Weights of a small transformer language model: 3447 steps.
MLP neurons of a small language model. Each row is named by its layer, matrix (up: input weights) and neuron, and shows model dimensions 48-303. Each number is 128 + 32 x the weight over its row's rms, rounded and kept within 0 to 255. Numbers have three digits each.
After each neuron's rows, "fires on" lists the tokens most often at its 100 highest values on Wikipedia text that the model never trained on.

L7.up179:113090178149108077144168185141145180112134146114116199100082164050143111162078127126194079123039150143149154068121111126091119189096143055122111149119066133141147135136152116145113144193106121157154119135083138139108147113101120155116122107132103126132165167053115108188153145150198134118078130136128181161165136131108138111157147164174161130099099070116168121092177186118090132160116143128158121124136126138112137174104109107156075142091152155128142108137199142091170152132114169124102023098186146069042111144147096072139113139146145097153167122172080162152130177116153136162059116100124109085153123149129145149129112123139093074148114105159107116110128113082136139141140106122128125115109116134122122157094107113150046097089119181143073113124139154112170114102132058
fires on: "the ", "re", "as ", "of "

L7.up1084:116117141124140175120062148158127129110111156130157129105063175205139153144126116183121132151124142132125154120155150166087147091057131116148107141122123147129141149091164135165130136158106149123125122070152158148146122116149096077132167168135121090124141131150131087200129176133086126158158098140079072142099190087140189134194152218255093108136121056164056129072153123128118152113097166083144159068128150114120155160104130094108131142093152082080138115099143117141139138096132159127139131128142095105130072075169212133144187076154115096114086141164138155095108120079146161132145144107204134121088134092099143172166124161112090103158138104127112105086112137130112129163174159037076123097142128114106129079162161116174182140113046097128130060169091169032140147112119181
fires on: ", ", "by ", "(", "in ", "of "

L5.up1046:142128113113123106093166078127152098131109110084106172091119125170122155140087182132096132163154118134167116170120184122118177086112123157128156148128184120074156113147131129142119147126153133070151139190142118127096153098117109198122134066134138188118114131078177160144073133133155092111133147127053084106158137040162164117081132140142090067056153120161071121119106125145202128107123106128119145075099126090127159092165146157196152119115113113155101113145111109144084140118177113132074097082129165088156048119124132119199125096105167146177101128115140109075112105117133148190111177073098074151142112113133107130136148140158204142118152146121120163155153165078079103058112134076118169104149066168148122159123123121089146078157106132126156121096164137141178104169117126
fires on: "a ", ",", "\"", "'", "-", "of "

L7.up1194:105160120178174159130195145093138157226101104140132137173080130175164078111104097158152064122162115104174138155122132118124144101151061142141070090170123118105133132128162147128076146185105146153123147133054115155091129116147137131100100101107107117097119130135139104118152170174205088125125062159105164042143124156208116141150157094081136010150137126142180168161103131040073128083111109166108152090211119132129120226130123159080104139127208118148128094097154132107119117135141097077077055140114145135102098108172102156171187135130079056144161159137097130144155107090126112110116115117192171121110155148118207154120111156120117175157174116114125141161135147105150139141160101090143066084142088110120085104101120105158151123127152111111149110088137112152118122060050134
fires on: "\n", "bas", "oper"

L4.up401:070128173113130109152154158144102118155119090133164142078104090110130174141126159172137158124141137197142166100138115104127083155148116163111134143208187107114151138093119115170109162078111143133087103150190138131076113174120130168107067143093073137126130152163171149200106150144164103107130127100178099120131075105142097131179142093150138141084181122094163091171078079173052176126065087138123098143105079100108173121095061146166130127108153156185123068093110079088146147158171088190185112126063086053167106156075138100108126104147122147106119154125175150119099139093122096108125079069138130173142102130147149117073103154157106133083102121087065149114118126171147087148104145109121159141119201119143184154108098120142139116118142085129110091150153093074152160093090132
fires on: "of ", "to ", "and ", "in "

L11.up889:075121162110147167130157095158133150131064125108087134116166138143099117123153165118143068120163100156162159117128130175115055181102093114143086135129094134201140066096118114109097177169156137132155144089159101117148068123127190146074126132127110069175105068100099080097102164114096116136148129126151126074146147191182158150097130136159202122127164127102088201128161161103150121150184085117141117105123100155150191118121085163107073130111132111111093177095172132144144151155115174164118086130119140141151160178153174105068135149095149169099126123137080087141154142115198086139131169109123110131137095080159097187101110186122088160118106116089169155138146105113163149061121106115149129124134099111157116182146170160093119136087109136192102179082112134125131106139151137
fires on: "T", "d", "C", "D", "St"

L7.up397:139124074122127122132099110134144082136122180149131163176117112039090143063138156129141143143152127123114173069121077194099124124116109114133181160190073149119178114124161130122126153121124115127124128161144117174102095138094146107119117141097141117097127100118159095155123110133141144172173103106144120051119137113190206086121123047123141084124167134158106150121162119090149125117136123095180131155089158166132147162146105145107100106150107113059124149079132139134189161156123190114109118092104135117125106138124104110060123096127133111134145113108050117096098165095138125119119173137168106122105136170152127144137093098166065164115177138130215120098148107131212114187129209120098101151110195151099138172145128164114160125142154130127112188124182199189120152093195107
fires on: "t", "C", "T", "was ", "d", "be "

L5.up1084:142129162148091084145130116148093141198134082151143091130182117148155180137169072174163139148164112135122140177171188183159077145108147143098154154161131119108049041180159082077080117118131151114108134191121110127085137176101144138136089165124098165104072135092123101127119135099104162088113108170113146126110119127179118202176167138068133102131083099194136161136156163096084156149109088152135187102155131149141168152116074097123114214145155174057055131130159131108064171114147128147119124131153084145114148107161168123139106140117093091071087124135132165103123131146122096146111076162142168065197184052152158129166092109156169074155145132074140149131099136082127136126148109133158181143115077099107157140133148095152107160084186132103153109108134101120133197084141210
fires on: "\n\n", "\n", "of ", "==", "| "

L9.up1200:100104164155144119185118108050092170122123182102123086110132137115118136162127157109108146146143165161152136189186147171153096125140138133122113124094144100067167138112127113122155201118100122135129178097151145180155117114135130129051078168121156131147109122100149061073139119071115107127110100105110138131076178128160098103156113126134105143106130094127147076143115172161148161140142148167116150099116126118156150172139114114083105117170123209144151172101173163128163144063108211133162153141070050133122080121080158098097150144135182179125130116108192171133109165118135130092158141157161093083131123153099157180121135152117134105048098132129059130135136139097174182126123131163096139073090170161090101063172113116115106168158142152075142103124118161126155145122078127
fires on: "D", "d", "ade", "V", "L"

L7.up997:081175155113082116197102130160134139110146127101104156123111104132126137207068132103101113106146160098154162091138126116087222217081066126166107074115119145150123166085149130109158123170116137104100104081088130119141103186139077099099081103148085121102080136196112121117118141112120036193174153082176169114102139117115108133092076055165125104146175153130129121136072076120115094105148162151100138110130139202112177099106139183068078173134133197098112149125144164112170119113173129169116088169180124131139121167141168011190144155114112161137175147106086180120143104119120069064165150137145092094167139170099161153145132170129097133106107166141103130130123125112153099112048134137141116125127116124173109134125105159173145100116110190148101082158090111118139086139138111
fires on: "at ", ", "

L7.up257:187157141151147129134200127159092083095099131123146141157148115147110074175177165081131131181165160124091112172168126164119093142152146193096121067076123166174101110108128120146079120093104109176123140150148126068149178099093137135121116143179150133153102118077092157108077145088083080091114173189171156074141072137066113150090119081130137137105133167062142117077126118210132141133112139161181176138169122141114115146195114070124140084154150119155138139159063109139160172054153146089123116092107119111170137073143090108166154115083148165114097116125138119092133102125120130132142160161091125048122171198140149178138098116168052136125117100183143177069112171114133109110121120098101099051121119121184117192199105089111100122173128157146073158142119098092090139114143116
fires on: "his ", "D", "s ", "first ", "His ", "her "

L9.up1201:140095115141133150120107094108100135100119161133146125168095092077128140135099152032113151152109150196108094136122056219110136196133112115132117126103140128130176184128162117103136189179162102121110167098139122088104130132128129150156085105130116123172112139086173160088131101151097098150200125072136113090105132134139159130108125049109067137101159147182205134142100169166111127080122158139152199118177079131166103122111080112021096103176131122094108150159186164108123114133131148146099142138140103138146158111093106133161187117119143141083178103135183142136140096137130073160106106126137101062159135129114143059125146140086127159096115122124097141167128158086158107142124107158092158117117158144198131181123053083191104184137193107075154144209144049070113131083151134
fires on: "D", "(", "L", ", "

L10.up40:138099085090087150104131073118133111130070148139114082151119083103117187136164219163089103140154110135171135141126141115097117115103176141136079122180056154161161145158096100102101153123112112080083132113159160103095119147112164110131153116158125085111097141147140113163124115142092161115163049118204141124105131176133144176143126185129149142138118123122135129145134151153106124154100119096102070104132179144168125153103136152127138171122113147167137147160125158117087137176070109111104090113127154136195174099110061178095171113105109087105147131190098140158115091166157045132135140124124085081149101150116111174142122099191076075096076086133154091068099079173134135122157100164125137109094138163179095175104175131114176107087107156147115120123115166034125107120147135
fires on: "l", "Th", "s", "st", "pl"

L7.up702:142160089166110134123183093133160141115156099143104112119135117121151143118142146126141137151115199176153136165162185091116127150133114085145173063165112092171133117201115054117081121131171163123105143085103078099167145144157073168112072179170155087170136147118141141125103110075115198104064156173097139116158136134073110149097085086123128118119141134086151151108151137165040107109087109187109124156138103137163061110111163120043096087125135159149041115160124160123084101151148126125090101138136137078167106059158105110176097108150169122082126141159131122117151152119096109095170058178184142126141070093119157158123093080111130157102100101158087095108118103176120183150124097159110075065084084102105112181143093115104091122115149156100035168101122158153102145137125177
fires on: "his ", "s ", "her", "ed"

L5.up61:086119160085108111076120157077116191148152116119134098168115103160117058156139140088159077119134141102142136075136123117139150104104118124095122080142080126129067195147131079097151085092073147168151172086161132093117188175161216100123142137141146158139137162124085138095125129165143092162124119142099089122136087172146173151137106097102122189162093189107108144171098126136150148099107137150082087133063113129159104048128105163133127175120085169072111107129122148136122109159154168124157128064095104103155123187056157132100153138127112118163152128121160135123125158097134089116126102083084114106080213171157148099159131086142113127147160115154131160106193137109155124146132180089109183146164104145167097182175125166107133136083043095142141082096119054136133146134123097
fires on: "-", "of ", ".", "United ", "qualified "

L4.up186:086193104164070137150124172136163107089173110131094122128122051155136118121115099144097114151112104115092097071073090078186173146123078067126091096163097108119124143152144139120131155156082161109194155188094163154165146117121158094104110130151150150069113131189185133227150111114149130117156194125160114120080151158151233061131172087097044100115086104122133154112113130179134171187083085143138129107181120100138104127135168177158069137121133096188125146129129156146133124166119093165095150143059056133128122107133145096121108062158146111144144123163118108189135140164098185117117115080106206108118153134147170117112153099122119089135152126099120147111174151118125152092120116139145117125181131162077105102169150140108133116080126174146146136132144131087108152134139162
fires on: "to ", "- ", "not "

L4.up817:105151113132150159114117137124185133198125173134120099082089164119154178153114147124070140152062128168150138152206062155147149062078198134112165115149136188129093150198093137058093120148107056117132170096110096143113129126146157141069123139156120140128099093137169094152111087085127114132160167108142140116137155095109062108207106106128126141119163136104145109162144180132094174125070118099137129155117105184207124134185173155184104106150096191141101164134122077160087119161169134118117167123166118126126116158171143123143163155074065139129137126121125185113128081151171095133125095109108083145112137092193102146097144094174096089093191059169108156138151090101123142123090093133098106088094112081114055145113112181121108147123085156168088085141138072119079133156189098
fires on: "the ", "on ", "of ", "and ", ", "

L5.up172:075150160152083161112170150185126110119194077144191086143108105181111112145206156172144081124132080118140119066147070109139152169118118119187085116084131079077033117121155148082124180110160139128091097090163142060161174116145212134137147133069153173130117117129132128163171178086088099106160117164160082171091120113152181093121138159140085111145154078154166087139097134150142190129142146136085161113148154119169095094117107160149096182104142114151125155134139121119170121135113106151147205133115152112128061116189123108086142156203200132110105101152118145141128103114175115104145138085189172166168136157069088145144100187156120165133107138091096148112091108064185082163145145112105175137078086110115128096144136082113164165125134121093092100139084102115125191132140095
fires on: ", ", "to ", "in ", "of ", "Los ", "ebr"

L4.up556:105175139174115137127160150156168148196118162050154127147088128120146115161056132124110187139082139076129144113187164160181128142128096096154094118110130155132147109143088131125124115145079118093173172155173090087105220094107137169118149106180155143096112099122170106166092134155152074151177175129163104171139137061111156101142170120162117126131127169127164100138127145117124202098143132110212088139132056184118136160119117118161147153170128168089134064122142122124139205086198138144189118142115129104182118146128114156147156126098169101115083115105132161180123085030081122131108157133121116141109104123147164210138110165167098119145140134084158135110055121131111116171144121137109077136114126162133171159104113090133113109104122079173148051138119111074153108143112106
fires on: "the ", "to ", "of ", "about ", "by "

L4.up722:166171166158100093140163144081150144122155146097088174079132162134153167171100103132083144142036140108140128160127141212154076151098152130084130131132137161098135084119096110166138119066080070106195130136125095100182179094106170078163105192175099121073130118126145132157155158149128138159130115103144109138165097086156073088113137184166175071151140086072197127134119119138125164077134090057129069088134107128136137093165101164085143145132071151090155193167104156091122131195078159131137137142174089110153118114117108183154095115133134143084128139131186131133120110135116072131126152131137108132093113161132166183103060088099111081092157152139142111119096133156124159151118105141154126036138192164136169140113123154095153094128131135133104152138153129104122127152084115
fires on: "In ", "of ", "in ", "| ", "the ", ", "

L4.up486:121161104162110094125173145134103167121121077116079121076117093186122164122082132122085123118138147153126142106162101203128160102102127172215114147176136144092052141127100125172118084076170144068114114136152140134124105079224125135124130120105108152133110120136172111112132098128131095137169177149109111125128098168154094146089179158098061118114133104098157161144111143130066159092110118089166108082141170113119109118128169114150162066137093112104191149107130136054156124171111143102156147079144130139159139106160127147112098109179214108140129161104128150119160153190113091143117148044122133095159132166137085083101093112138098191169129098150147172136117088134097110160058142101096123077146160148193103082139154151091151118111106162124190149125156141133132206143134149
fires on: "in ", "the ", "March ", "of ", ", ", "are "

L5.up995:124145055132100130128148146090171115214086147067092124119184103119146147109143089104102101085208092164136116138162130144084091137118110107115161158096111140139106078098112093099127132209193154078166156124141154095143148131161172103117149085075146095107155133103088106095104123151153129120173156097089104076136138129149106136148064080123133132167155096116122168129123150091142151120107158130102163124133103168186149160141096148097081133117175130171094137134202125208042133076165085076110129134141087118124128112143189116178180135130186152106094181108097173119179112160169132150115105046134081089116148135154073122091156132173131136128150124132127126163116095136112185121157202108152132124072124121109124108112169146198135142174115160125128124073173132126102186096123124
fires on: "\n", "\n\n", ":", "\n  "

L9.up1066:150099082159083132123139098163176119084092213142108140121183139111145104154150112120127146130109146104200139088088108110146121126105128137182143171097074148127132144118144166181148144139143124081120229177104103154097147134065123039151139165043181094121105083124126099123105114111141154148156134130117141163098113154147147120110104160088143106116120135096170110166145107102160163117161147186172169165093151093170089116117082071111172106149079141115104177118184177152179123081136135109143148182090171167151100139075168140158164087090155108171129101115086111101077168164127116124148120118151111121190140153081123132207127023120149149114153100148108109139139130108193125114104156129081109081137113135127135089122146066150123167105127124170116116138140160162142095149155156
fires on: "T", "B", "M", "Sh", "D", "C"

L5.up484:112113113089151106117151126153116134101116147152155168156130121101162109113137158172074154166144155081032114144196140189151164126127160131121170115096119134177160143186127169139086202136155037117150049133167071082092137146070146152133146150151154133058168145156083142128083090068133142185144157139127132125151106169128113124104148123162137114127099104170099180138146123132084114106099135138128168113137125155144126126146120147132147130105166099094126076138115119054116155112121104140127067130113119172188135102124159166145093118090122154154081176172115064095148111164178061123117147147123114122186091125126155151105119112136148105118101146085121204103117169102196093114125093151134071070186170086105105188087067173161107159126132154140060118084155083140097198155152095
fires on: "his ", "s ", "6", "6 ", "2 ", "0"

L11.up787:103102179213126110146109100187121167183037098137141067113121127112188132127123164132151090147123104102150108150109206183165174148151177123147132122112081161051170163113124120171123076134139131080126117062161147130127167144175156088151136146175193158109130129122142103164184123096124117130119140147104151074106134115158088111115127053210116131112144101146092169125145169130142134108155197105154157121185143148074104151121137189184133102120143125116195096143052144122067130129142112163121067140141164103130076118117110078119120202131129099106126156147092145091123138133144153107119136078155173114201122083094127176163099146117135152088083139139104078219134091129105148143097121140079108107155091101069145154184095134183096135084086101171120104149108148143212085114108137
fires on: "| ", "."

L7.up49:151180086130101116103141172135122174113139141112114150087118096101070182149125162079098152189146113135086142094098128152103186111066127083126092074102090131046179101082167119172092143147167143118148163134135108201131162098112101127171209119135155114129148169123127123107081086122114096137107187122119083157140147089144152123110153097125084175132128111108110125101098155113140121092171152088115094085150082144117107088128137208052122112116043171142134076152171137131085142135195144155142157135085132090061076074132128200119158115127145140131159189128101182108123128131160150202144175142121102133174102136152166140146077173148113170149123144150149182147157134120153122121101121074115081162159147115174091093147108154134171114078082134179137156053148102137145133111086166
fires on: ": ", "of ", "a ", "were ", ", "

L5.up244:125131124162142180118109116108141112109116054168104108167183122175128178036088123106140132142131146132076136111091133177160149069115089105139128114182152138069124114118153169147105190168089160149137074077119127175137137126157179139176116154139156133136127100087136086155169117119109095134128140117192076110104147133126167133078096057140121126087070082086120136101100160180183132086040169116171090091171114156118140145141089122111091133191099162162188070142077111154090106136122101131134062129128097104128143079087117088160122117136125130150173129210156188164144143154089149141106125142115130169163202094136131087148139089143099097135129133126123115142173170141142131096071209177088120174114110153119115115111063135149167133111117144163120169092137138103106132110101112
fires on: "| ", ".", "a ", "h", "(", "^{"

L10.up774:157111131213183109114133135124072076102152129159103126105134076126128161063165122123165116142146106130148133126127154127134186173117123101158132092152099147105188148142156107150168086141100154098143139152133102133153195123103079125149141057114150106141169059148150158088073135140116114140112123200133122086128104118181134090087155126050141123103124124125107095122137155195136103072121110132099143075143098072213099096142083099082140144131096112090139097173126158185151100102111095052127114158122121088135094138070112136152091121038088105078156121062159162134149151128126117140168144109142164171069200121138099158150117100135170101063118095137093143124101181127169139135144095177147161123108070136083209150192175131169119113140153163163086108121139103129155097172168144
fires on: "D", "an "

L7.up265:152117112101112098158143081206062114149148131099110132135112159106175111122171158137131127170144138129099128139156113187150150097114104108093172128106168117129067161104134131163131138153100065085114152091132112110112115125137156152102157082121126173174103102193112095164157143131114154207137099092176134142132186089123151154157120123122111135108086132072159147156084119080150119093093188153111165122165109090156145124082067149095124140133164076100110062137061092120130142159136098147128129177094095105195063129187154111136125092166112153122118146084081144113108087186132080118184130098154190148207142149149165120143143166158149164136193099103092054098150102112138126142139130150144079091177125103100152163153127098143129136164027098180153097134173122115093114121078078
fires on: "s", "S", "to ", "may ", "can "

L5.up683:132108168093193093144186158150124208116164109106093092144141136125093086164142172118109158191146127138113171122114133145079086105101093131079133092143089165099141134096125146120116128118113071172082100054173093139086118117175131129205090109128170115155090086059127178176148146101107059085197123110109143105168191110130106137129124193118094133110125138153136136139190144154045077137096103157177100066096106122115131153106093109165104162153120146086114166106074131102142108176077121149176145117099156162108102146129114151156131144069117159108104161167136137124128138139162118144134144130101139159113165113136153112130111173150127160123152137105113169124113098129127083130158160082097106109124202109126143105161135114127068121129076119131082172068131149149135159131135084
fires on: ", ", "of ", "(", "| ", "or "

L5.up821:151161122155133091105144084109157152167170086118101110150136105111082140119077141139143133158165124103155154145110178126067103180107184108192142118142099087099116124143113106143140122093083111132091166157116177167162167122124107152142144124124135136131146122089137155140216142136144158101109107144206108161160082042144070147082127155133068098123097102169180175059168080131074064139101050155066130115104116124102095172149094100101094102135120210081153116146168112167153134142105135110162129063125123102093167132108088101133144162137106133117159085111190121064081127145148114147104128153148173118103171164115187146135098133184104093089143125149144127124107090069139073102106162116132158122100161126070141141170106087189104112109132154192118182075141155099159121101147130
fires on: "of ", "as ", ", ", "thought "

L4.up921:109131144137158216143154156117121168160115158127131126142132125156140108115127113065070111097174132141141175148072092151147144164137112172154152144148163103168123144144169081107114113158149099101098141099047169126135133167091127121121113162161147067124103091153107095094170076095156097140155138196122128090088109073023153160138066109103126145132151171156164073174179145165149106149115111079146162104161145112127077150148127140124068130122149157110147172077126091100101107136123129129151112109144080107128113099082124121151106128115071095142176111164103129127135156120074103089162119084169133113168088163105190116100145107183110110080111130142192136110188102123120133095192147137130101081177135151128099111169150099168150095153161120132111158147093104146106183098099176
fires on: ". ", "\n", "or", "century"

L7.up45:158136124103150188110107112108172085124084120114087135130116105119137090155128181116064117116149115064155133104179074057198156130115174175168067157064121149119118117121162136114158193115160125100096172173151135059156148134141105169115082118158160072117145150096176111084083087165120125073156140097205084167059165134103147143109159139140098157130106101147126133126094104121108120151055173146136115159141142126174151121098091190086155064098136182130127147175108127084149188123084151132103140078080168105191080090136117171088159136120170167218092084124131067133163156110124122115094134110138147153092125094119116138110133090147115110159169116106111144173104124192126109137165110106138104179150175140105166142066155148121113140121159149130111194137121141094083160111065140
fires on: "r", "m", "s", "p", "st"

L4.up769:178061120184122161215101062165131144121110143149053098085146096169116092102072101124118116152086164147078140094098085169116122120177164069112152142193144097145081177142145123183133124189156057101154068113105147155086132128117140118161142122124148110147150133148134118149110102127137134139130114168121149142118101083176117095141118135095124115099115155110064133090129103196141143142111122128141129088108117111075101066166111168143119157146107124147220132128156133155133159121141128092124178095142136127154147075107158144152075129071134072085167104109122188180081051109185130145132132095197032080114124141200094159150116112120165097094124112119126156135149204121132085146150185210149082093107132044163159152119146164170081101051078163131114097149117118127139146096135114
fires on: "; ", "Q", "in ", "at ", ", ", "an "

L4.up446:131179128074133091119101148119066125142106104177102198133133122104070173140106165073168174116156129122174125107105102205147164105156157126161141153054136166150187068209142068135132157138155108169128093099087108116144151142134106127159141127133113125122111140108081122104105091139089077065119069137130081133158182158105148124126094107101086057123128114115155139157096154105090097112110147129138110085148120168135154140140125114115136089101178075127177129105129190154110157122152126102175149130146121116127189122123163114073148122172146203105183126103086079131151113124150078190124170139144072161160094117144114086151152094125125190150125120128134160093122126125130134166120095076152161141105128156194097139143132128114133110081118146099115137140101135078150137142044078
fires on: ", ", "a ", "."

L4.up281:103117109091170194144111194127094115150156134089118105142086129117107150164051163188162122105151117153174157127079191117112112098147170121100122112180133136105172140174164134137179114162167115161130096129180142096127142122105208143180150087145063103168119175116093137155112144140042144164112092097208092120170106118044110148121114127106137123181155153118175115160092127114152146101047152147110121154102106086138102171133061163143155153098156072090181130121133118180161127142115140100116100163161195135097108079124175124153130121047128123128091129172068106137115146178139091037158079074129088125125131042095164146155112138128188148141152163148140149141165149108147123129101084076139134120177104098058099127168164035109101121124107137137130146156122133193119162104157128
fires on: ", ", "; ", ".", ": ", ",", "("

L10.up933:075189154120093122144146078147138109119131153103164093148075102121132115171137136163102115183126156086080107200160059137126161157128120105114115094173130151096118085165120101156030158144152131140114109147086159089140148105082112150145119148134120169151078117088122181166114142115121125066189088114096058172106161163153064096059124165147147126103186118150118166112171215123146086114076099111030191160168125143127080080110163148153158110105149142161090099117055086138168170152130106142095100132135127158154109078191171144086193105146114094099103125094137098126154132081091091135105111121116140067087165194141137191047113141153107146118085127122132095122172158130158115186167132128116155092120120176127117119132149071125157128199143170151096142149114130179143127145101072
fires on: "his ", "'", "her ", "My ", "of ", "my "

L10.up217:145161087096157169162170136160111124150129127143139119119111154098060142145135170090139106095113114102142133125086132099165177162062173133088066113134029161126156112083134118195192131147111125154097072080142158120147136148109089156121135140106120098124152125183079045170163124166073108179170120098184164118146151087131156107109117120224121111186159162143179146086113160087131113136154161100115161103105104233091140083094096120108121151141125168116124104147139128101137132127133162150138118100134119142158137068142114092163172153112150141126169117109070147144111104104096109064117134137128215116098136098154080144156160138113138160172106090128123155135116131111183127127166187133052137099095199145173147084155113095114133063126084119142132135121096119149152144123086138
fires on: "at ", "on ", "At ", ", "

L9.up655:119131144158150163122189095164151129108106111171117139094112080155119099100103129186112142123113148118180129148116146120125137133109089131125155153154069172078106134149162125116102112154051120161110163141127104135154145108128148133102121162129168116174109160127102121188068069094052082140158121174196125067118187107165115075172145085114108139096128110132133138165101096108188118099110138157158110118149110172117130089113133146154107100124049206169092126120132160165110064078137171182129087149116083127092125086176159169162174154163138114074156197102153107165122130112149110137101107146166119152120159124143163158146077156134137160132127135168111181046150106122185179159095073103070096133167109076139093061107130080142149138049110129117139140171167081131091059151061181
fires on: "\n"

L5.up15:103162210116097172121107150134117152165152121123096156130138137165110110101186151198159145145089107118139140080104121002160155124166112091143061107144102190122100170138115099159095141153094142092130148062153186158154113124092196127140113151188121135138106158142087177137140110154102155136141127170085150124144130102121190186136079114097191077163109124135113165183104147110147137094155102174031153149124161078124117085082142086117086089114082120103105154105106174097089135123105133121125171141139051122124096093133143093141142178101096176140138092118129088159052106209130126113122122112127101165137106107151095175154140072142136063066157106161156131159118117135179139100130155155130122117144102133119136170147109136131110061058102099144124123149140099139149164150149165
fires on: "-", "of ", "'", "de "

L4.up656:125115145111115143124121107132090114119168106153174108133137118079108143131191136202068078149129110144160149090143115134160129092098173116144105063179116105119094147145164138139115130098129174139097073138210152147113092108109140178102084142075122114052082128135118080133136128136177142182145122054165137149110180134159169140181129113126137085138136110157123144125140132121183111212104121168099086167110124064124125105107091100084158179199153168159168167142119107126118150185113094156187076099074094126107128120132121114136089059055141100063154136162154123112137111141196119091115127147119131143171154160138167156120172152116128107163153175124149175126209197088102109135086116077109133167143140163099092117162121087145119168118153086142092127119178085088144089145082190
fires on: ") ", "\n\n", "– ", "(", "- ", "by "

L5.up817:117148110113136124127141086167131094126126062127159131108137067162102124138098153113140142114158096127173151139101116112131167075104164194144056090128148170133125124177117130134128077086107164074081149100124155179204104156037057155125120160148132151122133137139083096118133121152112161152117156180102200177164083105174175169108090139097116118160119123122091130154120171134140142078082152221120141131146113159169132105155140129128084096193157112147136169067111107096071115128115126095149161171148115147168155079157113078162138139123156207151115137025143126144096095133142131090132131116108152136163096145137191116132111203163118086096125109142080140162124140151164106095161198153102128200136162123133069166141156121133100117087180118104113037098141139143170122118118085
fires on: "in ", "of ", "-", "е"

L10.up362:091107125093144079120026134095120124098130079111122122092083190127138090142030137207105154124123127119106086121161143104095155089124084131167084106107111170167181131138126086188093129165132101166154138112135072055131123140181172138165169170096214096167089085095110142144142141130114096105170089139115106151190124090129152152159163144121112197165150143147118152161125096139114166137119171142163162122140171103133177149122104116130177097138102090143116113073124124164133141151189186142145158179145154169074119164148151097151151083125127117131070083139141112136176094171149109111107164124104153126097115088146149204111104199098112124061121130122094191145168158068117069072123140121115132143109133084087136152190134064144140101076154150071129109087110120145121137074112151
fires on: ", ", "and ", "(", "is "

L5.up861:124103131184124104129130179135118114142126120134207173119116109139144118156161176090087096161198169141119138111182108101134150110099149118137136126077068138130144093152109117120081094107118125223113150066177155124138165141164117176102113107122073151153111129140137169142079187077076120097115115151115076129109109106128174140152140102148150160129159156094107109101142108153105172138124203112131139147169104199142135084159104151162143162197164159137091099177123089181151150159124162156141151151163104120148107073167095130171157163127155141101155107078122097158150166053180117110107124055120143138101109171179101142096124096130116104143141109089121158060153088126102139134167156143131113118178079124072191137183113103096126111211121121163067098137096073150093164155070106
fires on: "his ", "s ", "their ", "her ", "its "

L4.up306:113154089102081167123144159127145153167136173113104117142129124120209138084099200156164144110137137128115185140139128202168128132136110128114063102142095161128185098148161198119148133133020145141169129101097144085103168074162160172124076150129136098145112122063129110182184161112123098079114063156075154128125106126087121080144113167073111133177094135126104151071142151118130097129122145088107085152166095062130115137127112116102119153156163153137166050130112179155130108143165201173141113134169154113118088118066134163135122137114156185090052113124105130129108160069103121108147136180121132101185156132154131163108152121122121172124127125103135192108126134150122132136145158102049133105173123176101171113131159049093141117146119135166080128112181136158161130094089146
fires on: ", ", "of ", "a ", "the ", "-"

L10.up164:123155127112156160077131160161088088061064152140102084102116139150089124122102148183186114119148146141111123117062154160134183113104147168157112157039064104110106094180088081152159139197133084135079099121130160098090123132182170122155085109105113116175123099154131141150140144153090128096140081159140104159152146094121147106123117166157099151164155096130144162120140162088133077178102156094099095117162244096155110178110110082117119169060107146115135179108112094185153166148180115156156112123132105120125143127174154107169132106145144100043095093078136082050089080105139111075136109083124136115198131130131132122133134167089138159128178143130180175108115142117130074123150148122071147152112125181164102150108141050085163132156162138156135151179087133147164148071118169
fires on: ", ", "in ", "(", "is ", "and "

L7.up108:098084050177149106159133138124153154128060154045120103158149070151122159198133145195135140160120071191139171080101126116153078159077149083152117124125059201140114135131141094080130129058091167175134144181114153114114093139128145159147127083141106157102104156137136087124138155149127143107117122086111112142145156162135166057142148176113099148152105067142122145122163137135107162142164121103090135119132119182149105177053116142094151129134106178175098103151139119157137141094125105124126129177146092091087150097116106111147111100144211092098135081169104159157083103136133152125119108117111112094177151124169109133120101142099111091200126103175126106174115156145125153169157139132099156098096104162115161109119149175200110072174121113126098106182121142156069104101143146
fires on: "on ", "| ", "the ", "as ", "On ", ": "